Part of a small language model's weights.
Architecture: rotary positions, untied embeddings, attention and MLP in parallel.
Training: a variant of Muon for these matrices, 380M tokens, 5805 steps.
MLP neurons of a small language model. Each row is named by its layer, matrix (up: input weights; down: output weights) and neuron, and shows model dimensions 16-111. Each number is 200 + 20 x the weight over its row's rms, rounded and kept within 0 to 999.
After each neuron's rows, "fires before" lists the tokens most often just after its 100 highest values on Wikipedia text that the model never trained on.

L6.up822,210,184,191,186,178,195,193,188,223,174,214,198,212,222,192,188,228,204,172,241,210,189,213,201,193,187,186,223,197,226,180,193,174,198,182,207,224,223,169,194,238,239,198,194,194,164,230,212,177,205,191,178,185,220,205,192,177,211,201,186,178,165,206,189,187,217,203,193,198,220,175,193,204,202,238,213,216,173,224,197,189,182,184,227,196,183,243,191,209,184,189,231,210,158,214,193
L6.down822,211,189,239,220,202,243,213,192,176,185,201,167,213,195,186,159,203,200,197,192,193,198,200,177,207,203,208,201,203,203,230,232,230,172,172,185,211,206,202,206,227,185,204,237,149,190,164,182,210,176,202,225,207,227,170,167,218,207,225,195,199,235,206,144,201,227,216,217,178,172,180,209,190,184,177,167,214,203,191,219,180,207,221,233,226,196,175,204,204,193,227,224,221,230,185,185
fires before: "\n", " 0", "\n\n", " |", " –", "  "

L6.up406,188,172,196,186,182,200,228,192,176,189,202,209,217,197,202,224,157,176,167,189,192,184,219,203,182,215,214,187,170,222,213,196,173,200,181,201,196,233,195,211,199,181,220,194,175,204,190,226,233,203,203,205,215,193,205,223,179,209,220,205,183,230,175,185,185,178,175,205,228,205,220,223,228,202,232,217,200,230,152,192,234,201,191,233,146,238,215,202,223,203,208,204,182,183,213,210
L6.down406,223,228,170,190,212,192,204,176,172,199,190,167,239,177,209,197,159,184,153,212,207,219,204,180,211,172,180,187,253,223,224,232,214,201,215,199,178,186,233,207,217,209,186,156,204,214,183,205,175,228,214,187,207,178,201,207,225,168,190,234,206,188,245,206,222,230,228,214,245,173,179,216,167,243,173,237,225,202,182,206,200,229,192,210,203,236,209,161,179,195,187,164,189,182,191,209
fires before: "|", "-", ":", "\n"

L10.up1053,213,197,181,170,216,207,207,198,177,195,163,185,169,196,187,194,190,183,222,184,193,203,167,192,194,159,148,220,244,223,236,200,210,217,199,183,200,206,176,205,204,204,198,180,193,220,200,185,236,187,185,197,188,163,200,211,184,227,188,194,214,210,208,197,214,203,182,200,231,201,163,171,211,165,190,189,218,199,198,174,162,176,207,203,185,184,199,195,181,208,187,194,231,207,194,190
L10.down1053,240,199,229,225,210,178,195,177,182,179,172,181,203,192,184,203,207,162,227,197,180,207,186,168,228,217,165,203,259,172,212,191,187,214,219,161,184,221,179,254,206,213,240,231,218,195,154,210,203,202,207,203,203,204,194,197,199,210,191,187,183,185,195,200,217,216,185,216,189,176,210,191,199,169,193,200,169,200,205,193,188,175,198,213,158,169,187,189,202,186,197,177,211,211,165,198
fires before: " (", "\n", ")", ".", ":"

L2.up564,208,190,206,162,202,182,199,189,239,251,234,206,194,219,208,150,209,192,198,225,209,180,174,190,241,221,189,200,221,211,224,189,209,203,200,172,220,189,166,186,217,177,205,197,197,181,198,213,186,206,186,162,194,176,218,222,193,211,198,201,242,192,251,187,226,208,155,197,208,173,195,143,181,201,197,235,217,197,190,200,163,192,184,220,201,212,196,210,192,201,186,235,205,175,164,200
L2.down564,189,204,171,175,188,190,196,242,182,222,211,195,181,194,208,196,214,193,185,204,211,154,202,217,195,205,188,219,237,167,195,200,199,204,195,195,228,210,186,201,241,207,192,194,180,199,210,233,205,217,180,189,231,219,228,206,192,217,234,196,212,180,224,213,209,187,167,203,227,166,189,169,189,199,222,262,269,187,227,187,192,226,191,209,190,228,208,193,197,202,227,228,167,162,161,165
fires before: " the", " them", " his", " its"

L9.up1003,198,227,210,175,209,231,206,173,211,197,207,210,174,180,229,222,178,229,197,228,214,219,187,206,205,166,198,212,181,161,214,185,184,234,216,179,211,165,202,212,173,215,211,212,199,192,191,197,199,199,176,161,225,192,211,227,215,194,216,217,227,197,204,209,249,203,232,189,214,170,196,179,231,234,202,107,197,210,190,208,202,182,176,199,229,178,208,180,158,215,210,191,162,180,192,224
L9.down1003,195,186,192,178,218,200,199,207,231,195,183,176,226,228,195,205,229,192,206,198,226,165,186,194,198,201,178,229,195,214,227,211,209,170,192,199,200,193,233,210,175,203,209,203,176,175,241,216,189,225,218,208,233,195,191,182,209,213,176,187,197,237,185,185,210,216,199,194,192,203,207,216,181,212,199,62,224,177,231,198,204,208,232,208,191,215,196,181,173,187,221,195,206,217,219,189
fires before: "="

L10.up1142,186,179,200,205,174,192,195,223,171,182,215,187,173,190,216,208,213,180,180,148,182,218,214,224,206,187,181,207,203,209,235,155,235,211,188,203,185,189,213,225,190,215,226,196,205,187,187,179,262,192,191,239,183,211,232,231,195,214,179,211,214,211,182,203,212,193,200,235,189,142,187,183,197,201,160,217,209,207,171,189,205,173,170,205,219,211,198,238,223,205,167,188,206,235,198,201
L10.down1142,204,196,202,201,206,177,199,192,187,216,196,210,153,222,184,228,224,215,236,262,188,214,182,196,182,203,198,206,213,216,225,169,221,199,197,220,216,214,170,217,220,188,193,211,213,180,173,204,222,209,183,194,185,212,176,204,183,207,240,258,193,204,201,165,210,194,216,194,189,184,204,189,164,183,248,207,203,210,198,172,142,189,198,188,188,233,180,201,198,196,176,174,185,194,200,205
fires before: "\n", "-", " |", ")", ",", "\n\n"

L10.up231,181,216,199,196,215,181,224,192,168,216,221,197,170,223,209,180,224,209,158,177,235,190,222,202,208,168,208,190,203,234,196,185,179,231,220,193,204,227,194,190,194,194,208,193,183,217,241,173,229,196,203,174,217,226,211,235,258,207,185,191,204,214,175,193,206,213,217,196,226,216,180,197,160,210,229,240,268,197,194,183,211,187,221,230,240,177,223,200,178,223,212,192,202,241,194,223
L10.down231,180,203,234,229,167,201,199,221,223,218,204,169,216,211,184,227,229,215,163,210,183,197,197,230,182,211,185,175,231,181,187,178,191,204,189,202,162,201,196,192,211,225,182,229,179,224,201,212,207,184,192,202,175,224,183,172,178,256,184,193,211,165,207,191,200,190,220,175,197,196,222,184,202,129,163,174,205,220,171,200,171,175,198,227,190,200,206,204,218,171,191,184,195,209,215,196
fires before: "-", "=", "|", "2", "\""

L6.up1227,191,183,194,194,192,211,219,206,179,178,204,174,209,212,219,218,187,168,188,186,181,241,196,168,186,181,208,181,220,175,221,199,194,194,178,189,218,186,175,227,196,194,188,202,200,217,212,200,203,217,212,180,206,202,185,194,213,176,182,180,229,192,176,236,236,181,221,199,222,172,184,203,214,204,180,206,232,197,228,177,195,196,188,178,233,171,190,195,194,196,211,187,185,206,198,249
L6.down1227,250,199,169,197,222,214,182,184,209,203,168,175,216,175,189,212,222,218,188,181,176,226,239,191,159,204,207,181,210,197,201,195,224,233,219,203,179,211,204,190,189,185,205,192,217,207,208,221,195,200,186,200,182,199,196,193,209,203,204,218,204,195,201,199,203,227,216,183,171,182,215,194,162,213,215,95,212,192,213,185,190,197,215,198,177,181,195,190,183,204,200,173,222,195,241,203
fires before: "=", " |", ":"

L10.up137,226,212,213,188,192,174,214,200,220,222,186,187,206,185,224,193,180,195,178,202,227,186,222,216,229,178,207,216,188,179,228,216,191,237,225,193,168,194,201,179,221,179,197,216,172,215,204,195,144,182,222,159,216,217,245,187,215,224,208,177,170,189,172,201,176,190,241,232,181,213,203,221,163,188,226,204,215,212,222,225,259,183,179,212,210,226,169,177,210,179,242,198,182,173,206,186
L10.down137,194,190,182,198,200,223,189,225,214,219,147,227,175,240,176,210,235,155,205,218,159,192,172,223,176,207,197,213,226,211,207,213,221,172,189,211,212,215,177,235,214,199,197,189,213,198,179,131,178,183,209,219,193,203,181,207,213,167,210,227,209,195,177,196,241,209,211,174,199,182,191,172,213,179,166,203,196,189,200,210,182,194,220,178,225,183,197,207,191,216,202,216,211,244,203,201
fires before: "|", "-", " of"

L6.up713,210,165,183,170,206,184,192,196,189,209,219,188,218,225,220,172,167,188,213,190,193,186,230,146,233,205,198,179,220,171,235,209,192,189,179,218,197,215,146,201,192,192,218,206,188,233,164,197,258,160,175,202,197,154,218,252,173,238,172,193,206,193,195,196,214,175,234,209,191,185,210,185,209,215,175,172,201,220,185,172,211,219,204,174,215,181,182,191,214,177,241,184,181,219,208,246
L6.down713,198,176,179,185,168,232,188,224,184,198,179,195,203,195,183,203,196,218,200,212,227,212,177,199,182,226,185,212,215,209,193,181,206,199,185,215,195,232,189,166,198,202,203,199,190,151,208,230,216,224,192,189,221,189,229,233,179,226,225,203,186,191,193,224,189,220,207,217,207,234,183,197,191,200,191,175,209,166,205,186,159,185,206,212,228,198,212,225,172,179,171,200,187,175,197,168
fires before: " |", ","

L3.up795,183,220,209,214,175,205,175,185,173,198,190,172,227,171,177,187,216,187,191,205,208,169,214,209,157,222,228,192,198,193,228,217,205,184,183,162,217,207,227,214,152,192,205,217,193,200,205,219,212,227,231,193,186,209,190,170,209,189,248,212,215,231,211,217,203,210,207,179,202,208,211,183,227,227,181,213,216,227,211,193,168,199,189,157,199,199,186,206,229,159,223,164,194,212,219,201
L3.down795,224,197,207,223,195,194,170,203,200,206,182,180,222,173,205,202,228,191,207,185,200,205,224,193,216,164,183,217,258,200,162,188,183,189,202,191,190,207,218,205,207,201,203,190,183,199,197,237,189,171,184,207,199,175,216,232,196,232,221,211,225,220,192,220,183,204,198,216,231,204,199,217,179,232,188,75,201,217,169,237,207,200,218,187,174,166,207,213,155,225,197,202,192,237,214,171
fires before: "\n\n", " The", " He", " In", " It"

L4.up1208,203,211,194,235,234,175,181,209,206,206,184,197,212,205,193,208,192,212,210,192,191,201,183,190,202,175,196,214,197,215,206,193,194,181,217,199,215,184,177,174,190,204,190,211,188,205,226,200,205,176,213,194,168,187,197,169,190,152,218,221,200,216,211,215,223,230,195,171,184,200,201,178,213,174,206,253,191,168,173,162,166,186,190,191,202,189,224,206,189,196,213,179,184,231,233,206
L4.down1208,179,211,189,199,216,197,198,208,212,217,235,203,210,224,177,191,244,201,185,180,210,175,212,224,234,207,160,214,225,222,194,216,193,189,192,249,179,206,198,222,186,172,191,222,204,174,205,173,196,203,216,226,218,225,238,195,162,207,165,201,229,217,218,206,221,179,217,184,205,211,232,178,188,245,194,161,213,185,174,215,190,179,202,215,176,220,218,188,201,193,189,166,242,204,214,184
fires before: "=", "\n", "\n\n"

L10.up1114,152,222,208,183,162,193,190,198,186,200,223,173,192,193,189,202,222,191,179,195,191,218,198,189,197,224,213,163,179,220,225,198,224,171,191,176,242,234,172,189,197,206,214,192,174,222,220,190,160,208,189,193,180,216,143,187,236,189,201,203,189,213,201,207,230,184,163,200,244,243,198,172,200,179,221,208,183,180,161,190,222,182,217,198,166,222,214,210,218,225,185,251,204,195,218,240
L10.down1114,200,255,207,179,194,178,204,186,201,177,198,168,228,236,231,217,236,198,179,185,161,192,181,193,221,201,186,202,212,161,210,182,229,247,140,210,211,193,208,192,195,196,205,201,172,225,250,217,236,197,191,233,212,167,200,211,208,198,208,187,192,181,202,190,204,226,220,196,226,150,194,211,205,231,187,226,195,227,196,159,215,177,177,189,223,233,159,193,212,152,203,199,205,188,175,175
fires before: "-", "|", " to"

L4.up1,227,188,187,198,233,214,125,180,191,178,193,198,200,215,214,179,211,192,208,218,205,208,194,222,190,189,213,186,238,195,220,175,174,226,219,217,216,204,217,207,174,215,182,212,206,222,217,199,219,218,211,233,191,194,189,195,177,191,181,203,226,174,200,158,174,173,162,176,161,241,184,164,185,205,233,229,189,174,169,194,178,222,192,211,215,192,259,234,199,168,230,193,178,203,191,221
L4.down1,204,206,199,162,203,186,208,214,217,209,202,199,168,205,233,208,211,195,208,173,183,187,214,160,184,192,191,209,203,204,221,233,178,155,160,226,212,209,217,216,206,212,225,224,182,213,172,215,186,191,197,208,165,216,183,181,166,180,198,198,191,205,173,186,201,219,212,214,230,176,200,161,190,185,225,180,224,167,187,211,203,228,191,203,223,184,193,205,193,202,213,201,192,185,205,202
fires before: "\n", "\n\n", "′", "ion"

L9.up139,199,201,180,191,210,198,191,201,203,181,201,233,222,196,260,207,213,150,204,181,201,213,210,208,183,236,186,162,199,179,202,189,202,250,178,227,217,220,221,203,225,205,217,196,226,196,222,193,192,191,210,187,203,197,186,223,192,176,226,234,205,220,162,185,209,182,201,205,206,194,151,172,181,199,195,167,246,192,207,203,205,199,230,207,199,173,212,201,208,219,212,172,173,186,205,192
L9.down139,217,210,180,184,223,207,215,216,205,184,212,216,171,210,215,204,193,210,203,163,199,162,217,163,189,149,222,223,185,207,192,200,207,189,213,176,172,223,195,208,208,200,225,222,208,208,179,186,203,230,229,225,183,195,202,179,191,201,239,203,181,173,190,224,220,228,168,202,208,235,216,181,201,205,181,110,210,165,194,189,213,181,194,192,220,204,155,170,195,190,199,164,230,209,238,179
fires before: "=", ")"

L4.up1264,203,180,178,198,223,207,194,187,197,191,186,237,189,181,225,195,192,202,218,198,191,205,206,218,184,212,202,182,201,217,211,202,166,212,199,190,210,209,200,207,201,235,189,193,211,246,214,201,191,188,182,212,226,212,216,198,215,214,158,212,218,162,198,207,202,200,184,189,180,199,188,203,212,225,201,183,215,206,170,200,184,204,205,170,183,225,243,170,198,182,203,224,179,188,185,238
L4.down1264,215,196,228,190,193,205,190,178,234,213,225,156,164,191,201,177,197,195,200,203,215,211,169,172,175,199,223,194,227,224,190,239,217,177,204,230,198,196,193,195,206,191,189,200,202,199,171,197,187,191,206,192,251,244,212,215,180,236,180,205,215,234,181,171,169,216,218,198,217,214,216,199,218,182,209,207,209,185,177,162,212,188,218,216,243,223,200,175,191,191,203,221,190,178,188,181
fires before: "|", "\n", "\n\n", "pha", "ing"

L9.up495,198,205,194,193,211,211,191,206,219,170,198,191,226,191,232,196,183,217,187,177,171,217,191,168,245,196,211,186,187,196,201,184,162,207,202,178,196,188,184,209,181,196,275,203,236,187,212,175,227,231,191,210,207,191,177,205,209,204,214,209,224,225,183,219,205,195,215,218,215,195,185,165,225,184,222,159,184,220,202,217,169,214,178,188,197,216,195,197,191,191,210,219,187,203,171,193
L9.down495,188,194,229,216,249,211,219,200,221,160,186,163,193,228,204,211,218,202,224,234,203,164,205,213,203,202,202,172,227,183,218,207,212,197,209,211,229,224,226,197,218,200,198,191,206,188,179,202,219,186,193,200,203,184,203,167,171,222,199,216,188,213,187,234,189,222,234,184,227,244,199,165,175,171,166,112,190,186,201,206,201,164,218,195,196,201,190,209,201,184,197,213,204,242,207,229
fires before: "="

L10.up1252,252,192,202,192,225,220,202,175,219,207,210,195,212,225,243,207,208,211,200,164,219,201,178,168,186,190,197,201,176,224,211,179,202,208,175,221,215,206,214,194,210,198,179,224,194,196,219,200,184,204,175,182,182,224,166,187,207,184,236,195,190,225,202,188,181,178,175,165,212,202,206,204,167,210,223,195,196,218,209,206,219,193,196,217,191,208,230,226,232,172,178,206,176,188,191,189
L10.down1252,178,237,184,247,235,161,229,216,225,172,187,199,213,234,150,232,192,168,197,197,194,190,223,192,218,226,197,208,236,195,191,213,195,225,227,183,158,176,213,218,184,196,196,205,210,196,199,206,170,176,211,202,197,212,200,206,167,220,192,206,214,217,186,197,211,179,239,198,192,219,229,209,229,211,200,166,152,162,154,206,200,202,159,215,166,209,180,195,196,175,204,218,198,195,199,204
fires before: "\n\n", " The", " He", " In", " She", " His"

L2.up16,188,200,164,201,230,235,178,238,192,194,209,192,183,175,190,186,182,198,198,202,210,191,208,188,201,183,215,171,216,203,193,198,218,186,196,179,193,184,223,197,250,206,202,217,198,195,183,219,207,246,176,186,215,229,235,167,192,220,176,184,192,213,208,252,225,173,174,206,214,201,209,202,193,201,208,172,183,213,211,174,188,188,199,226,160,198,192,218,236,228,219,244,194,245,201,184
L2.down16,191,188,217,213,203,216,182,211,205,194,170,246,194,212,214,223,224,198,210,254,232,174,155,203,194,209,170,204,188,216,192,171,209,203,165,185,197,201,226,177,228,184,210,190,192,200,214,200,212,217,200,181,220,195,217,157,198,194,198,227,214,214,221,161,195,217,204,226,214,220,209,238,179,211,231,242,211,203,204,206,204,177,193,216,181,202,156,182,208,216,190,220,214,197,220,173
fires before: ",", " |", "."

L10.up1191,205,187,197,178,157,226,207,203,204,174,176,190,199,230,195,209,186,211,211,186,205,212,200,199,204,224,203,201,184,206,230,237,243,224,213,215,207,198,213,189,201,187,199,180,226,202,188,189,180,193,201,203,218,152,196,222,168,197,210,216,221,198,203,199,230,181,227,203,183,183,178,166,175,232,183,206,186,220,170,213,199,190,178,269,232,189,220,152,202,170,184,203,186,206,182,200
L10.down1191,202,209,201,217,185,186,198,179,194,199,209,196,231,199,195,217,224,204,194,203,192,191,191,200,200,188,211,221,201,215,202,213,219,181,182,161,203,212,207,205,216,161,244,193,175,163,187,218,180,190,195,196,224,219,212,196,227,215,172,169,191,209,222,158,237,203,151,220,199,204,207,189,218,178,203,225,173,203,191,205,163,197,174,176,232,204,207,194,199,180,189,207,224,160,215,202
fires before: "\n", "\n\n", "–", ",", " the", " It"

L6.up211,193,223,196,208,203,207,199,173,205,195,193,186,221,208,175,236,202,170,182,207,221,187,217,190,219,178,185,197,205,196,220,226,221,251,183,210,235,205,218,184,205,187,219,211,189,193,182,196,220,204,162,217,196,222,206,204,194,183,211,212,221,238,187,167,244,200,198,232,196,193,182,213,188,198,203,196,194,194,203,223,182,192,187,193,252,182,207,185,218,169,183,181,178,191,211,212
L6.down211,235,181,204,178,186,178,202,184,181,233,215,168,193,211,200,168,176,186,210,201,182,236,196,206,225,174,212,230,191,200,202,202,191,197,190,215,151,197,203,217,185,178,188,170,169,197,186,207,235,197,188,233,244,190,199,203,183,177,206,182,186,204,245,186,209,212,204,211,189,222,178,202,174,219,199,106,235,168,198,213,187,227,233,202,166,180,201,234,194,196,192,199,173,198,193,211
fires before: " the", "\n", " a", "=", "\n\n"

L3.up1273,201,188,205,180,184,192,219,166,213,186,185,205,205,187,187,218,202,164,194,207,230,228,177,222,204,192,197,201,200,209,198,221,213,194,193,226,213,204,242,220,207,185,168,190,181,183,198,186,183,218,228,225,186,201,214,203,200,209,167,210,236,199,214,186,204,206,231,193,169,167,187,179,217,221,222,225,211,193,193,211,203,218,179,245,217,196,228,215,200,192,174,198,218,208,226,191
L3.down1273,194,195,197,177,204,204,203,177,180,184,228,197,195,176,225,228,207,183,216,167,210,200,204,171,182,216,189,187,238,213,205,210,220,203,155,196,206,234,177,204,198,198,237,188,217,226,178,191,221,158,210,223,198,190,153,186,179,226,208,202,201,187,207,183,194,180,206,188,204,179,178,191,216,218,193,239,193,205,178,164,209,209,229,193,214,217,247,184,189,226,210,207,190,190,201,230
fires before: "\n", "\n\n", "="

L3.up548,196,233,195,199,216,237,203,218,172,177,226,220,221,183,192,181,202,199,202,201,189,198,218,199,192,201,207,174,220,207,167,196,211,181,183,206,186,194,199,209,231,208,216,186,183,199,214,223,217,183,196,206,207,172,191,185,174,200,208,229,210,178,230,205,185,228,186,159,208,200,191,201,186,185,194,254,201,206,223,240,202,195,180,209,190,247,185,162,214,194,214,222,186,185,155,232
L3.down548,178,195,190,183,183,204,214,239,218,193,173,216,186,186,178,210,247,180,195,200,206,192,196,189,204,251,184,167,210,207,188,209,218,218,209,194,220,250,202,185,224,226,203,145,196,197,200,226,191,205,203,240,213,253,195,196,208,187,178,173,183,204,170,190,198,205,194,193,169,224,219,193,198,229,195,188,204,206,207,233,203,175,154,204,215,179,213,209,179,223,247,211,222,207,187,204
fires before: "-"

L9.up1252,180,202,190,194,173,170,228,216,202,231,203,199,211,177,215,232,190,183,184,217,151,209,256,209,240,183,213,198,256,171,233,227,192,220,182,202,220,214,191,196,179,186,206,198,198,221,178,160,215,170,203,191,193,227,181,195,238,194,229,193,217,233,232,171,210,214,200,207,176,177,193,192,249,183,180,205,251,192,236,203,176,178,187,190,184,223,184,202,211,212,181,192,188,210,215,230
L9.down1252,195,216,208,186,196,178,207,205,201,203,192,181,174,207,209,202,185,217,192,186,217,224,183,204,197,210,200,201,179,200,177,199,238,170,206,162,194,223,203,204,260,175,175,211,198,188,224,252,216,191,246,239,229,198,226,198,221,204,224,205,203,164,177,191,193,244,202,199,195,177,182,225,165,233,164,168,203,184,179,190,214,228,197,182,221,203,233,189,191,235,209,201,179,194,204,165
fires before: " |", ",", ":"

L2.up301,180,211,194,187,206,200,192,246,197,222,164,192,190,203,209,186,199,167,198,203,180,177,210,201,185,203,217,179,205,170,202,196,175,207,194,193,209,174,183,198,216,193,189,194,217,185,203,185,201,263,184,219,212,201,224,192,207,162,206,204,187,190,193,234,187,188,187,203,181,209,194,167,252,211,201,195,216,176,219,154,200,197,215,179,228,190,180,216,211,189,186,155,210,228,220,199
L2.down301,196,209,198,190,171,198,229,208,211,203,180,187,195,212,210,189,222,215,185,208,207,209,222,222,191,230,191,155,171,202,209,189,201,187,214,211,182,200,187,186,220,202,195,188,210,190,190,248,177,213,258,184,176,185,254,226,186,200,172,209,197,217,208,190,242,203,179,200,193,157,166,236,186,216,224,176,188,209,211,222,222,180,190,239,191,212,221,197,188,203,190,217,196,220,204,186
fires before: " |", ".", ":", "\n", "/"

L9.up803,175,221,195,186,194,205,238,202,200,177,171,242,198,184,201,208,199,186,164,231,196,240,209,197,196,196,244,231,186,194,237,179,206,192,176,162,211,232,208,197,207,191,191,202,221,223,217,193,206,205,204,162,197,204,203,173,208,221,204,200,193,213,208,201,223,183,237,180,198,202,202,189,202,162,176,137,217,209,200,185,197,219,172,173,197,214,240,178,208,234,248,198,216,189,193,180
L9.down803,186,204,215,204,199,179,177,197,183,232,200,193,218,208,222,160,199,201,178,196,185,195,176,211,192,181,174,207,209,201,177,207,209,237,189,209,189,153,195,204,204,188,193,212,188,192,218,201,174,195,197,195,202,189,207,180,174,175,218,202,206,220,223,223,168,197,150,224,185,198,211,216,178,191,172,54,175,186,184,181,181,197,206,208,211,179,212,221,199,203,179,209,182,222,173,219
fires before: "="

L3.up576,203,228,221,223,187,172,187,190,182,211,220,192,193,219,227,173,200,177,198,200,191,204,169,207,169,243,234,180,176,194,191,225,190,192,210,188,208,202,204,187,189,226,201,214,199,172,230,217,198,191,188,152,191,185,225,203,196,188,176,200,190,200,184,221,185,165,202,204,238,201,167,148,209,194,156,201,254,201,210,237,183,182,176,190,203,240,187,190,195,193,233,205,198,187,160,182
L3.down576,178,237,213,212,175,202,201,186,182,236,185,195,208,237,147,203,202,190,202,222,194,195,188,205,166,186,188,194,198,206,201,179,194,193,158,203,200,196,210,196,197,200,193,200,190,215,224,197,208,195,205,200,222,210,181,189,193,213,222,205,188,220,220,217,185,213,183,204,196,187,204,196,238,216,213,226,222,191,192,213,152,198,182,184,168,195,211,196,192,213,230,214,203,190,234,190
fires before: " the", " them", " its", " his", " her"

L4.up1076,191,202,189,241,202,211,236,203,199,183,205,211,189,212,255,203,213,182,187,187,230,198,187,189,194,202,172,216,208,195,233,178,208,215,207,193,235,192,196,240,175,186,192,200,182,237,205,178,199,169,248,191,211,205,172,189,227,176,201,223,228,195,194,190,225,191,207,183,177,172,206,179,209,180,209,198,221,211,211,211,205,204,236,175,223,163,226,195,195,231,217,214,159,199,191,199
L4.down1076,216,227,231,184,204,219,202,225,208,211,203,183,197,240,195,186,201,211,239,233,201,203,195,196,168,187,222,189,207,213,210,174,171,213,177,215,224,202,193,187,195,177,198,221,204,205,180,207,176,203,168,208,154,191,224,201,178,209,212,196,158,194,245,219,215,215,181,155,235,238,219,188,191,191,207,195,218,184,172,184,213,216,203,195,212,236,218,172,221,174,195,228,207,198,220,234
fires before: "=", "-"

L9.up303,190,197,224,187,213,217,184,179,227,219,173,218,192,174,175,197,212,214,173,201,215,221,155,190,224,178,198,177,186,217,221,195,211,201,218,252,228,215,187,181,190,216,199,194,192,212,240,214,206,213,236,188,194,217,164,202,196,217,226,209,210,186,201,195,191,200,186,207,217,177,168,199,209,206,187,123,226,196,207,225,201,199,185,214,222,199,212,206,180,188,192,187,151,170,198,223
L9.down303,190,245,194,172,202,185,187,175,194,210,220,195,214,187,250,200,205,214,218,203,243,239,221,203,187,168,209,185,191,246,182,197,190,196,165,206,211,230,206,198,210,207,199,184,185,187,235,231,181,206,216,169,213,200,209,205,190,221,189,201,201,183,181,203,183,178,200,201,198,211,217,203,209,228,181,46,221,208,205,208,188,170,201,198,216,188,177,183,191,198,243,203,165,211,247,187
fires before: "="

L3.up808,207,268,204,202,178,207,198,190,182,173,177,223,211,209,173,215,174,182,201,174,193,167,177,185,199,191,182,226,236,226,202,178,205,189,230,202,211,214,182,209,213,169,201,164,183,187,188,200,207,182,202,172,192,237,227,174,190,199,221,210,242,166,216,192,199,184,163,222,191,236,196,196,195,250,185,214,207,200,191,181,195,164,189,204,210,212,198,222,212,208,206,181,181,228,218,172
L3.down808,202,213,202,198,204,159,213,208,231,204,154,195,212,195,219,214,209,168,203,185,217,191,200,214,201,200,173,237,222,216,218,181,185,194,199,196,192,194,228,235,194,193,220,218,157,160,209,207,178,198,220,201,228,195,183,215,198,220,208,176,196,218,195,209,215,221,211,189,208,243,214,197,211,233,197,109,197,208,171,208,187,202,192,189,177,184,225,213,191,188,194,172,195,204,208,180
fires before: "\n\n", ":", "=", " He"

L9.up1209,194,216,186,201,176,194,208,225,141,190,208,190,199,179,223,197,193,186,185,195,201,189,227,154,195,159,236,175,222,200,204,225,204,220,208,174,198,154,213,216,236,241,184,196,180,204,221,260,196,195,216,193,203,217,185,204,202,202,193,213,242,199,200,170,197,212,222,200,173,196,170,209,216,205,193,236,191,206,208,199,211,194,217,216,209,202,185,195,177,199,209,193,213,182,210,217
L9.down1209,188,203,225,201,187,197,239,202,193,205,194,202,196,191,189,214,188,180,202,231,187,220,174,210,241,216,187,223,222,206,209,184,221,208,167,206,202,259,184,175,203,178,172,206,180,187,179,163,223,167,216,230,191,190,178,191,206,227,206,190,203,180,194,173,210,208,231,191,222,199,238,219,187,183,180,149,174,179,188,195,193,187,174,167,202,194,221,192,196,198,184,205,183,180,208,187
fires before: "-"

L2.up431,177,181,225,176,204,220,167,202,199,197,256,232,211,189,221,171,197,176,219,208,186,207,195,177,193,176,191,190,217,180,202,218,188,201,197,185,221,198,182,175,211,195,201,214,189,166,212,220,230,221,171,207,187,182,214,215,192,229,230,222,206,224,249,208,187,200,153,187,209,171,218,160,203,206,182,263,245,197,191,198,176,183,199,189,202,230,214,211,160,190,221,202,205,190,196,184
L2.down431,211,210,163,185,210,207,187,177,203,227,205,227,184,219,223,195,189,211,196,193,179,196,200,191,217,209,173,183,193,177,198,203,189,223,200,193,191,226,222,175,219,240,187,208,225,154,203,257,199,188,201,193,238,224,192,182,170,191,197,198,212,217,226,210,183,180,197,269,229,162,198,142,190,192,179,215,243,189,196,192,194,207,173,191,185,220,183,202,198,203,240,198,198,187,200,212
fires before: " the", " them", " its", " his", "c"